From a checkpoint of a small transformer trained on Wikipedia.
Size: width 160, vocabulary 2048.
Architecture: LayerNorm before each block, learned positions, no biases in attention or MLP.
Training: a variant of Muon for these matrices, 158M tokens.
MLP neurons of a small language model. Each row is named by its layer, matrix (up: input weights) and neuron, and shows model dimensions 0-159. Each number is 500 + 25 x the weight over its row's rms, rounded and kept within 0 to 999. Numbers have three digits each.
After each neuron's rows, "fires on" lists the tokens most often at its 100 highest values on Wikipedia text that the model never trained on.

L4.up455:496519496528514553469543496478483561544469478513502504528491492508492507490492455495474492483490443464545525482530515475453520532479457499474491521508520512512515515482494483478505474530486496518484434521474470537527514519515538477528493509488500473502582482517466487458513518493442560462551476521485469531488504506512511468498544513514500481475477478522464549514484512519477495486479498490493510480506490495508470510512486531474505482507495523505479514489509536534488515499513523
fires on: " ch", " Ch", "ist", " Ad", " ", "s"

L4.up248:483497504480560485539520432535527485519550543510510513485490505529477505496527474527446535482492497505490479514478511495549495508504449513495516496497508515482463524464442507456525479522529448468540517511493493534450502528487533499477529501488516519473495551510485513504468507499483497458498496507509512512509486507527509473517462514539501507513490489551469538480512488519482499454490510453479506457489493523487535519510479504516520505528506478454521478452507528514487519473474532
fires on: "ac", "ig", "oc", "ca", " met"

L2.up549:474485462505480522474510500511444453509494506519543493508530510502502503480550515486537490515522477531464470517458501489517517510520522548511500472491463476511503499540465506487451481484466520499512489492495476494498482499565534510476455487515506497532504547544519510471513562527510502486497500464501476473525501510524481494521479521495457518521509493496464507527471501469481501475446534470472465523496521464496504515493467502572472518515448500499462494516497495543508497544512528
fires on: " An", " an", "\n", "9", "out"

L4.up209:518512495474497501491489527492499498524473509506489494468495522509501482448475496472506522504502454466504526534510511451475446482507485482507497471562488482501515520524514500485507495548464509476490445505493494501491513514552538454475482501495460511504516479507464535529456519448487500511489469521477511506471498529495474516537477481549458492534479553548516513530527514534488504508501498517450495512524499517438459518478502525510440510525502497536490497513525551544506511512517498
fires on: "n", "st", " part", "ist", "mm", "on"

L4.up557:484475479501509512530518502512516487523480505513524497514486441514476537510443488483549478482515504476529481514497550516510510462507506524546526500536524486536553485527481514499520540512481493508491499482519499509443546497467485484497535510508515454513501479544489533477486535479462462523518479447539491488464491526507496467530443527456488498488506484505472484557465495518511509469483489510531544525482499485454507508508499537505518477498465489495511492462501531499482507540461471
fires on: " of", "ip", "-", " Washington", "z", "s"

L4.up485:555492489501527469504520506472505519504462511519509473510514506511537466466484484473490485516490477487474467489517531467490496544491499468534474495518470474491551469496522529526450463509503502499485492493540491520487534449510481526500485481529449492474528533500454504477495548505522474463518493524489523497471521507552497498565520494522490488494513497471502494484506493519460509511494485545478461526487535554523521482507499547494487531503463557476511472488494544508526480506439499
fires on: " an", ":", " /", "ff"

L4.up66:462500506497499492505515449493469521492489487511554521506510532506474514474459487517471492486488536491529513534483494462515474475478499493466490504508484503532537500529482516419518512512501485489509477613484526446496537497538458474513475495501493491492500512493534509539500486532519483561480507467481518490521521536539502479484522461526479516506460503525482488482492493525470505481514502535505479492482490541511475502516503505498516518541447518481466481482511503518503478552493515
fires on: "ic", " of", " part", "ical", "."

L4.up376:499515470568480461494496517526489545504542513470523538481493541454522482478549532484499531499519514469547511506466503542482546510517491500487476482484484485487507507463477496524531471479533479501488501476445452514482512503470494504479510536491501488520491500549509538502490488512487503531532474486534458478503477516517511528492484470483472510441479483479473489537520520519495467522487480537536495529437534528500526518499455486472471505491516546491497517526472477520490501526498486
fires on: "pi", "ro", "ti", "mo", "mi", "f"

L2.up480:486488518503490515544523493535471475513491494496514515468495458530519525488473471520484512511505473512559500491500528476487475480502512500428512507561487532518534489515460511469472495491543520492475483508507464501516472484503540526487492515496469484533504481508550457528439490464523523512494513509503493490496472494495547546522510486524468501499453498561505510530478520497487467493508482491484522496463502510512497516522507496513492512505435530489513486475467553486432538523472537
fires on: " d", "et", "pe", " type", "t", "ult"

L6.up432:500535545468497488523515540511474470511448517542490520549506474491496535501487515496530477507478505470504482466478491471557519471497559505481469561491565499509433473504481499498462445475536516448504494512489538507481561495497465510505505492489540492536500474514475487475472536512505523478487507514484516530518518514484498508517501509475495483503478496483489484504463508533513494483479485497490524470471537464522537496496536509511487515480491519503451534486463522490537485527483497
fires on: "ed", "en", ":", "er", "-", "ent"

L4.up427:479489443535471484483537492472537474493499525492495494443509477529495546512486448489442457490491506500474513502502437502495520528496539534493501520457460498489511493508502521472496516526479494474475504520474476513528528539507520508530496526478527501497538521493525485498494519542513541457504544551520502509504464539504501561502470499478483486465492524503468509508488477489452482525499522518508487475544504503460530476468508501540476501526479556497515533477480477487507488482524483
fires on: " pro", " Du", "u", "gar", "hi", " Pro"

L2.up333:484480505535487539476491524514493459526489494513457488503486532515521518472473512484534493496524532483495497485482496474469524478488491498508490562540471501522519485508489492533492476515490516477519507528507484528510498498483484532488524569514529501525509452512450516507461503494512490472508494474514515483498525538543459493511519478500472470489493473532473520490422509440473490542469493519504510531426549514499491476484499536556474488486491508481527512537512518536483455484500521
fires on: " one", "ed", "la", "us", ":", "ra"

L4.up361:496506558503495502531497501510520541451507462526476536467492518486497518559437463501470521522502492509467463499487472503524477472497485461531506539519504486522527458548522482502496477485456512522486493516518500478526535539507501482464489506482530485509510502516469478525569550506555515503531516504508513503517473554471503530495501509473500504435481511503503509486443495502488510475472449515488486484491480501472537519482533489517489507481519459494490474514463474510524506529489505
fires on: " W", "w", "b", "r", "f"

L4.up178:433528479492469474479508487498508524477494499502473508488503503503510499535473502524479510517508488530549526523501494515505490453550500516512488506472479509513515498490528471474497534531499455512530511509443510507475488504538535468469471470498525525539496475487523567488471525466518490537477470508458526460521443505520497511499523476521523509464494529502553474509498521451488504509464467540495475523500488554531492515468503471498494488493482522544501473501543489498551507472466506
fires on: "li", "bor", "-", "n", "–", "now"

L4.up302:515504500509518534464454510485523521495491506514489455502524519535509525460518530454462490514477549540502490545472505531462480563490482518490510455536499493479463496468527494450507526530492513446490472517481509506524531478501506505482474521516558486521495527501496505468538502493519486448520468498496503494489497516465520499492578487533494472526525488473540493507462473521415492498505507506525478501522477515491508523502486518525479524483537477474486498509495501478508526491486474
fires on: " an", " part", "gin", "duc", "age", "c"

L6.up173:511461486487469520519492479533474532485491521511496485485488516542480541519469508516515534472474527524484483479515511507513516498476521454518483480504475518528526472494483507532519500479505477523461509545511536512534496469517516537493527455518519523502477510464502523579556502501492456471469490508490538488483497519509465472455456511527499522497434443519515554504524503508484517473506485514470475478480502483464491522540527497511474500504457506480472473522554482483479505522488495
fires on: "er", " per", "en", "au", "ine", "ill"

L6.up331:494489521486498527471478496489484519496467518495528527529478532491532485500519492483503501541517491512544465516502529529516486467493497479511521490468522531503485488500493511520541472470482471503470539505516506538523497534473518538517482462501484503511471496488458502456592496509511494470461490482510489520523556532476540536535547501485490529515488521479467461506494498496524467518472486416513503448489506488507471489476528470467515483515505496512508528503499541492442522457502502
fires on: "G", "ing", "With", "y", "T", "g"

L6.up610:482464488494475499504531502500508453506504550475490444513490522495523550504456519528490509531524504506490506444518510472501556484505498481474536488462495470496499496493529492487515526552515516500533528506525501517490484539491495545488563517521479460496545507451503445497513503519482502491451469520505452523489533494494505500489511473472506478522497520443479551531494454473530547480474505490517509484477493513505507469494518450490483525498514502506489473474558513467497506504512482
fires on: "s", "ck", ".", "ch", "um", "pp"

L2.up422:503467471468473488486479523501531492453515550525495485481486503505520498473530522501518483501452481439514503491512525492528492531521494491490521517532498485461489494540472517476503489477479533479453551489525496521512489493469503545528453494511455478464508532528522451485549479539522487469489468503502555485494495450522520543534514481485543491501502463515509485538497513508542511495499503510496556530491535493474504489514528554504512512501441490505530487525499518519502486468489472
fires on: "E", "es", "(", "en"

L6.up416:501532515512491479543500518508493521479540451506457524490523519494499509515514430525503480479515554491542531487513499519528485534497499507476571472477510505544499534527516516482521515524507467475488476514538490485506460515483485521444497474482515459474520498507507508461512514512504510544505505484536533498472479486512527452507492478509487488456475513489473491506521498458486487488442476519509501491489514563498527477474488505464505483495496500546477508439521473530474534464536498
fires on: "S", "st", " st", "ch", "sh", "H"

L2.up513:472490459453556494536514516523502512521522503515470477469491533514507485479503456523544472479493504512481495543512465550510524506512500489476521536511482494585459525521495526507470515501472497484527499453498503524556516483449519514499489473512455487482516515494465484511517476467493491527515466522540499477474486486529478500499466482514526505510513475540506466498496520533489465537486437518539477493481514480519458479509513536473496478491481516520509460506506510533502460489538511
fires on: " ex", " can", " de", " design", " player", " person"

L2.up554:511494476515479524493495511517524502499482530505477536472480475528495505472487531534501525490508507471487526503473529515465518435527465507494526545486497516528517521495495479494472468470502501471482507503482488551490528461498455522505519531500504469450533529523498490478526497534556497508486499493499541471471511492486513512507503494478462498503490520510521441543512550506469467514483471491517495491533517522477522554519489492501527477492448486450433546536490519482502536544461516
fires on: " 19", "–20", "I", " is", " ="

L2.up434:524548504541469482525528521497450491516428494460492511489521480521512542454529496480504520521469511486520471489502522453480492519518530538490513489518484527528500492503514518513514465482491478485517507533535522493504540428508433539503484510498478456491544511514534477539476511469522483478489473494483494485475484492531464510533512499512506471483482494478497480515481507522500511500500501544502476511579530533492492522520490524476483480511485522436495496486459492492509541490520512
fires on: ":"

L6.up43:521504476534479483454535525494553513509489533517495482521482492514535516491492465476511475510556502519480534494509438496517500481512521501534530482479501535491494491506500480467451477480471514526487460489510499512492503503484511467489491502486515483460487528519499477437585466487550519431495493492502477515507501504480473487491501523477552487521509477504495486492509458508493520469518467446492500521515454492489519491528491515493527525535495499470487512498527527465500551555532520
fires on: " at", " of", "op", " up", "ring", " after"

L2.up498:528508499471521492509475517547523527491498537531548520522496492505515466473480466507493513564480453488494474444531518490494492505524514516498503487542495530480482458488498483538504478520506519506533479516517496468485512494489455466487489523526490467500542483493493498517496494449510495473438457500491504461520485501478483515534532498508503556487516577512536480536491539498511492506479507508467540495496473530467509545458509505534478519486467507527470484498458485514465483480465512
fires on: "de", "mm", "p", " m", "^{2}"

L2.up309:546513523509503445485523507518521542509488486517467491472485493499502446504543540464506510524496550506532524560502503469525525497497523517505506462491484533533526509503458480535468460511450494468500481486499536511512499471515482534445499532493466524476457501526467506468507510506560502470494501503506467489483464499539525488541478481501484521491455504465507476535515503471482518484505488518526486469506466526477506491525493529494469551487530498457490464497525478508519524519521532
fires on: " found", " made", " form", " built", " established", " began"

L4.up528:472476514519527466494507510508463541487498479482522491485463522534454459516494506497555528548541496475524490492495551507476498507568477456555465487544493491469452526551454481505493492468505473469476503527519501478515505447509471509512524470459488479513504463496483517487523457478510509506490504499470498507494485504526536507484528515517491480485511483496471460540480501471528499511508493562506491531502519549501491502522525493491439533496497496510473487516527498539496509509480482
fires on: "f", "F", "mp", "aff", "m", "s"

L2.up16:434489488522484459466542504519484476499453494526505527522513493493522515517465506530500507499522496509469480495546485490452488480495544481518495548502506502525478510498524492533531498549538500510471500531509459521499479491508496499469499521506511488493486464474513511480537462542495539500480466516520481457475491557473492511488485539530529517488529475506485508498464489510519544457473468450458542497467510471539530464511497504524513511540514535500488505516493499452488537464526472
fires on: ").", ".", "-", "$", ":", "),"

L2.up246:532532491500499491504497469492443501499461468525544481514500512483492525488523506519502519485479537471480496499520436536511493480490515504504503479469532479501493472458509515488472462496525513522526481534494458486528502482509493527485536488498512485473497495479537460495527467483512529511501483514482518533496497511499517467488558502518516582476515516514476483524503563531497441452487528480492502495484508495523477496536476506508488537552479464487482481518542528485435534534518518
fires on: "a", "p", "o", " pro"

L4.up541:514544496503494460461498485495470487532505537519488540535456489474498463465534500511493533503483524485476497536446512469460520474514478525498514518516467482526554554494493483530503549494515454536498484498476455482476486493486519467497466487504510484488416514503522548478497531496516503506497474444499480502519485490507512507516542490522519487513468496537504495551488494479496463511521472506528501499529459512487531503499500502498479504500496490570473513539493516489530504473517460
fires on: "-", "al", "–", "able", "ed"

L4.up590:484511519514474520554515522537470458536536481491549490476524545520453429544499511525510519491483478501481525521503484491505509505495481516517520533537475508502492464469510516459518523522472532495483507497525495477524519478517502484475448490540492461486525533503492533460505473489471499527520481481497462492491501520509499446538486546514493501436479475466528491487465515550496486517493519468520552511520482507480493517521505455518509499495483503429487517471480505489503504488482521
fires on: "ri", "gu", "if", "-", "it"

L2.up171:498518466498482531465526527504464464467492479512477421488501530504500526496535473472495495542495488483546483538483515495537528473494486516489509516500469520521530510487491504485458477472490502487487479505475485554479493476527514519496530471524486465457503494508481500490536478474518477501541496530529478480475533479491472496523482512583480526526496532523522517522524473547482553474524480481489503567482523485516496480520422501494506511501499511491530492516499528485496499526475503
fires on: " An", " an", "ard", " ma", "x"

L4.up399:506519499519539507519521513483544465474461533512483502539506474485497524496491442490484494481467475516546482532477533462518479505497539482482479500521509534537453543502503486498560503508495470502546494478521500521523479478501500505528474476523530501530551508473507488473579520520491513498487442480544498496553494527480468521450495529500511491504510549475502518479492529478509480473497461513469490488485493484483508484480520495514506557465488494500515485481497482442499463502520506
fires on: "ly", "ide", "u", "–", "de"

L2.up349:467501542485535523473518475480515482496483496510491501512495485515495503475483505490531514481454497520499476497485529464538501503474486499517513478517478472510537515477433506496561439534516496545518523470463455567536499500467483498507453508518496456543507465506493511484536556486471514526498464477505527519483459557531469536504492533538517507514498517504467501516472503504506477463486457483521534506491492504553491492484484528490487541514507530469504501510506479493510493456489496
fires on: "ly", " P", " Ke"

L2.up145:516505507498474477465521515475530486552468540501485506455536483483490502485459475529507522568538476492516502454487516553532487516485493491454508458503493475520492496531476535493494473577514503510490472525469452508506523466471471493520503515531515522586491478453477493484456539487516498545467461523487523494506502515500507466514517477504491504500503528520481495502496498503486515486503510525476501462496518499505484510487521525518507512504502510558484544517492485530466466503472468
fires on: " O", " S", " place"

L4.up222:486491485494480534476514486484505536508523473489514536529504533474468506491457502518534481485563485481498464473568501491477523509487455506487471482505532501507502501557492516461500487489536476536517472485503475477507495539520532507479456530508484464480512514482477533526489492487500510463480499485489532472553542501502496515482525454523471514488514546511555513489510495489457509519456498541497521504451488495513518519490479498460466509516464493506558489518499492540460521452508528
fires on: " high", " vi", "me", " High", "pe", "ea"

L6.up348:500487528478441463479534470529487496473456508474499507445447539484518483497474527485509547511498508464566516499506533471510474529497512499550516508481470454515468503517508501498506439484516507559497508510470492504514522484552531471454496486518495476512526522552515490462476486499537501513467454491534501523486535471469522530506527514500493489526512491540512500491462508473496477499514489529514505490490487472520511523507513448510503539479497466543496472525512468523496495495523507
fires on: "t", "in", "h", "ch", "m", "pe"

L4.up618:443501502539459506520518563535481526482521475506507500535468553488482496526494466493505503516500531485507492487504500463478507525463497529506490521524488507543468516512497523507471514478462469532513495531535490489558525518534503478470517436491535513531529528469491544517521510486483473469480485459506516521487477479477503501469486486485507498512518524467505450480495479482497504463471521522551471474484500487493513557540533513540479491495490509526479494477485480499463515456522454
fires on: "re", " is", "p", "le", "ple", "f"

L2.up186:463520495509458499480506461486510468518485464537486463539493528482498560499506503490527539533522528512533502549484502515512532550505475548510506449543488485541489471524480503480520469495503441490465482516496465543527493486492532496497453553508547485512463464501510504489523479442499514492519482502488519519508499484510532535507503486535506526516486491511514496512468480496491501506483490503492496502439549486522453530478519503548546507466488495499467489474474498471491484482515493
fires on: "ce"

L2.up572:486467513513487544497548484499454539512485479486470510537473487509502560507500545514493513435489512420471500568455520491493444509496499503491505541476451480527499479503474467524507489502497495499474523505506482472490525487494497477493467486531517505475497503502525495483527554533474499464499495500502482497506491485514482442525489498482511497495528472449516510533521501465512518504510511499475512487507491508513525517505474511494535490470503538536553544554496521489509537491465467
fires on: "ov", "w", "v", " would"

L6.up53:500515534479462510424498493545494535522484510505487491468507499498550505482484495516464523493471493471491484503522521492553487463528486499510470534525484497506489542491495514481485499516488567495489478498514515509510519535512494564535486474507559494525543511504516510437487533470508485498516486508514483492491470512484508467494504495497505488454506483517505487496511509524498501523460480481463493499506470514566520508510538484487472493469476511578522508484470510493473449545481444
fires on: "w", "ent", "ten", "in", "fin"

L6.up120:488493503510526491532482480541484514490515521500531493463538509541521523490505512509483536481495535505537509564488530454525525491505432523532523484529482506481525495479477476457514534481458505409459488504488465465483458466486518472497479495497528462536531519458542458504491528536525518499494522512489504498500513512483507467473472508496496500524556508475495504509501456484498523503523495482477507487518457505488480492518528514493535525452484497445531486506517496480507501521506507
fires on: "ri", "ct", "gu", "it", "il", "age"

L6.up224:508523506491512515515526488481449491490484511534509490503519490470495474556447502454499534518480481523476518524470453473542487487468515498501522520477536499518460490494509456536517497524487503499514491513522498487569496494483544536464457487484520492506515472480513524516515500499471496537487517499494501502474467535528466539507470489525484443475481499484536529531493499446484495516461478493487523487542512536524422500467506513532529508507509490526454542543485508497511474511506506
fires on: "ly", "ver", "g", "au", " Ber", "p"

L6.up333:508535492469482473503512523483489491525503491523523521494482499510512517504481536473479536523496495488514502478507511463503501508491470448459506493499543510484515511501491488478522540531489510478477510514487472506532445522452524461530504459503478465506517535535507474505485504539525536537485484526488489494505405478521472479525494466512489492525496556467539507467489493518532485470518516529498506533491491480489525483514497454553485533483496475462510474489497543476519549445541525
fires on: "s", "les", "lo", "um"

L2.up129:545487488535498493489540535511505503475502518493488486531506508520459487500468510510506511534548514524512488493500491488544518491509476511480499515544507476515531475509496502494511499556521480466463503556548505497518511511471480489480463496494482539502471509492468490492502520487554465495496446514487451478498563496511490482539530461508493501478508509493483537520489502505440493468501498552477551448533489531468468469474542487437483456494496515496499498507519519496495491522447497
fires on: " by", " St", " place", ":"

L4.up92:491506508491451505484559510482487468488514505495514476536511504528446494500537467499490531472501480517559542481498525496517490462493506498464512477455480461502470523481526530536561490508504438475517446503551508494501481453522573485480495479514491531546516476480486495484503474514505505520474493533494529512493494465519493494536549471556516468501516495496513521497525475488488475512519452510502503513495497519490493516497487494481516487522499487475501534448528510513517502504464548
fires on: " ", "-"

L2.up27:482482494474503519511501509477503496543487496474480522493538506505486509489483453495516494499541574491536508490496474515462498480547480487471522452516498541518536459479495499493530498532462493475517478529527442548482479481526523493498542488537499445479495484520518499458493493495514508524500488491541517511471506491561532511517527476500480510498482489468508482518581539479493468466517444511491470501523492505506529511510485470509475493455498484441497495498490535542510521501509512
fires on: " =", " water", " 1", " short", " medal"

L6.up600:470491499518470444570538486539493508481484545497513497514504513510499522489475468467531525490452528515536462513498520483524503449486509520520532525494486533493505537502495505537514522516485457542451485471537509490500476460493537495511474492486482467530481491460526506481456484483535467515507455475517506521528487486487488514500513543550465508537498500487532526480523554492499495481487513513504482508499533469468469481516470480507510483467495490485517545516532525461519483498492449
fires on: "er", "g", "ly", " and", "u"

L2.up296:464461543483492497449535542477508470494432465502523553510499498490531514504515482470528488500495497523511436484463526513482478488504486483487503522439502500511503505481487512487521474476510495563474496485481483509498509452493506514520477510506516533547503447445474559519517497552545527500510535495519467520543500488492501519512520508455515473503500516470499520531505530524513492482507492521488499505491519494528528508525469529527525517503455475474512520506508455460508508486512468
fires on: ").", "ating", ".", " like", " other"

L2.up4:466545514527547516527522456511501515501465500525475478546528482502492530496519489517482581530527469516497497474482465473498486544470493506537485496481534529489501516509448523492456521502503484495474468505484486499524507464496463540539487530522511439500463505486441506512509521496469506447492471498490520495526519517509496477478507545492493532478486497531456495549509519518490507502481503478504498505449509467509490480517474486501506528502489528499540512485517486437482517515549513
fires on: " Ch", " ch", "Ch", "ist"

L2.up370:509518499512467527481483438514508519450498548500496471523489493508465503486488484489479537493562497495506472509542497504544514500478447520491497502488517501485511500472534478492507494509507490530489478472521458516534496507488517471479524483514497465472497546459484508518484514489500514472507472556495484494444510495504487490478509507563535494450469497530500479536500477525453485563510500530480533512516485530467515501535482517472443489500525513487532520545534535505517502493469552
fires on: " Ad", " Com", " St", " Ben", " Christ", " Le"

L2.up259:499484475475479493466512550485471487507559538554499496503527492522498539482477529535461499476488492506514457482521545529476476495481490530500514502482466496489498496483496484499519460514515511547442500526500531482460505484508485511457505492529474491507528499500523517444549500482489539511545470522481542484529525517483501491537518516517475531498521518540532524515499473503532495487483486522517518519481480456511446508503509477491458477535510486539463456493542466479529488475467487
fires on: " his", " her"

L4.up129:494491480527452505504500462514505464529471512478527532473521496480470478495505479475484507496507449514494537492458522513532510505499495510515496496553486490509552479504495507433477500493537509516489503483492514501502517506503534458478499509492538511544518500519542532483532523489486473499554511443460506428526542526490505526476542510486484532428480499483472471503482506556502480515466504482500512505523519480521503533525534474517506515501536528484500454498471502504533495456472493
fires on: "20", ":", "bu", "T", "0,000"

L4.up621:519511493537500510477510477496504477460507546505532504507468514462505486494502494531493500504516503541495461491530480465506495461484458482529487466494515503487509540491527505494476493461503471541497499495515514481491511505493525463506520505505511494525524523539545492483506510463506536535425453519448508523493508481459477524506490451547509495512474544536497497453558518570458531475492515477499502451484489507486476519510494527481548506538539465499505478504510495466479523520483485
fires on: ","

L2.up571:444486512487501524470503481458453478473490503503506469522508470529487504480488507515541484516474485498467470512524544548471531468520538475491506544502511535501520503506491466511500488527508529546479530456538486493503537503489489528519512514493488511518499523479474476437506492483493538463474511510487493508502503534473530541553462504500509534491510512475519514526481459441547482506472519458494519544526527467527517476492501507496479478511496531514453505450471526492491498508471541
fires on: "ing", " Or", " As", " Al", "un", "ub"

L4.up448:465473513484491542511455493502467480511493498482536453506482514540495519499519501489520506500493507504520527450517499496507486505533528503481443511515510504489502485519428479471501561493505465503489539488525524526507472491467489548478548459493535492528495489459533475503538480517536483486449492502502500501511503544453487468549551500517468496493495546504505452523498482506465536502456498487525497526492512498500465499508479484471480487494511491535523514471479500484516543469560500
fires on: "ate", "ep", "ar", "op", "ction", "one"

L4.up583:536492518466528518466538478487511544516511535539486479516495500454483479486512494484514494499528517516538522492554475498454512496538474504495453546473544486505486469467489543515483506474486512480492483510517514500501492503501466538494523522526463504548466560530480496520524489426517536457513526527506453468454516498499515491521501486479518447492455508528481467473481489524469498490506522513512508524508531506510479497444498485504518488481486514465492488470514505528521529488535475
fires on: ":", " was", " Charles", "ton", "right"

L4.up158:511521486553493517457543495526495467455444487536499481528495483520516523498508524498516515511502538514516452516512497468485485468515570504520505495506466482504498515491465533502554496515465483476513482514519485518480480483497510484502479529483530410510524541522481503472479503501476529520491505492474468526555501570496479488493541530511464551438502480497500470477492478522534487485480524507468513492507520502482499493495501464506498509460529500484491487496493484508562514487501498
fires on: "ly", " the"

L4.up63:521506512513495464499530524485474480540510470471501503506564493483504526468472504509479447475465508476466486469523493509492518491494473554500538495500467514536521490532478510513456491457512494476507506533518520436512485509469496519482504480457498562493503495464519501511509496511493522491485470488468459533492500501490482536493478520500489506420468487475496485555522479489500514536534532474510482476523491512441539505472507518568473477514519542493496518521498502529515474497494512
fires on: " p", " Mo", " P", "gu", "ic"

L2.up587:487505475508505515444476521489529487511497476520478451469464510539508483497532483469480533475511489487506512546464517510490507496522471507525483564496527474483514480487525510531466495519489521510506467490527533470480484540522494548500493520528512521505487526510481496472533520500536475424469460497506481518508516486495531500490501492520481519517531476487522529537519480512475479527490543504435482496481502542490537502505445517540502506465490497499450461566516514502479472493467523
fires on: " Man", "°", "′", "leg", " /", "man"

L2.up214:548497500516481482506503494506468490502498471485510492499501540474532512502532464510454493498511524543457477500495446512525531514527499506479500456512552483491484482485502484519535475501533508489517507530493536516535508474506494550530485514508526512562500512524465485495530447506493522511491454497501451478530516466486517474458506484504480488519511463519483477460502516451454480484444507502495529481500503488554459483503542485466487483521490472535517463551524465524508498500518538
fires on: " per", " Di", " di", " Per"

L6.up61:544503531454513524490480502516522503458484503502514514516503506481533484489535492524540525515549481508572499535499501485461477487533509515535523497485472507514492482521467529500514505506535464499480473503491498531557514479559504475500478479505542481505499545471502509493495496491547479525479478483441530496544493506468527542488451531475499525490485446502448525530472489488481482472506503494519487487464508534497505513533506516481525513462482471490471453499454494468522485472513486
fires on: "st", "e", "te", "ce", "fe", "re"

L2.up441:583493464516487504509526499516505523469499544481494504487475509474476499472501510494516486512486498458498466530493479502492483485497506489522479511489526461479522534540492502473495491498498474538489525488542538471500495537515504516500494521484491448492537486487547449488521470462537489511480452521471521504482520478440497467527520484531552516529507496516537490521509493498488545469493468487504489490481459470473485515503510516499498513532559487479526511458513484461500555462517561
fires on: ",", " vi", " Vi"

L2.up260:489518492536464524513506456537531482504469514505499538510466497482526510523523503503432472492528539524529474547555511502454482459480511501498494516466526489459474503493501513531545495491525510460484467499486480520503481486547501532527510522465475505523507519529474556486492516500488491458506516507527523465477475487463492507488482481502503494475471504543477490519539512460512512475453489499522485509497510524510479506528495555506468437463507526515514508552512482509500455538487497
fires on: "ti", " Di", " Ni", "li", " di"

L6.up421:497519501528539466480521498484517511486503528500521520473488542478511509480495469506496541499436513523492525479477476476517500520467495460557518524448488534493489505512497511518534512488504485517474458529503526578539507495521432443487486507500478512513490519492546533510512500528485450516503507552473468498490451521527501469477481533530472522482533500507512466544527478528474507493523503477513477507502508507443512516517498453523526512490508504487492451497495510507489460518491474
fires on: ".", "ad", "er"

L6.up252:476492532495535529506514488467516521544500448522476519496444420470490470494493539440484448495507490488554527508503489498509429451506513470492526491518502515504498516516527505483515501481540552508494496490497456485520501501507499494528507491489455503510509517476430498520494519494526496503492496489443489517487513519493511471488499491503522530511499535535496497517528542474473502485493501499523499491499522484503504526519478495512515479492484483478537456507528471520533586500515531
fires on: " to", "n", "k", " June"

L2.up290:466486548473462510468501476479513486508517531490471522507546486481520543507507482481480481500520502513530460497478491490491518550482471474532525549483555492510455496513452502507501506465500483514474492544436478509515471520505508503550481515531504491460548556522510521476526484501497547472507510515427486496525511518492484491492461486537496475528492490458468486526498462489488494537488507524495497528489444520505470487519496470474496533486513470492500515556513505511500525507499522
fires on: " El", " Char", " Bel", " Le", " Ad"

L4.up34:487558505478500460496506501447476507501487491506491504512466500472511453492492517484441513522470528508487541541509491519481549499494474492523512468543519521524469514468554495499527490468527546541474443505535502470502489532498522519502459523484516461528539533488473497503496501513478512525487456463497502501492499490515484509550515498525480469516530452468492486481506521571486461515460462488489523458526531496499542503502538533491512481479525490495497507459490492511526491497495507
fires on: " co", "hi", " inter", "tra", "per", " pro"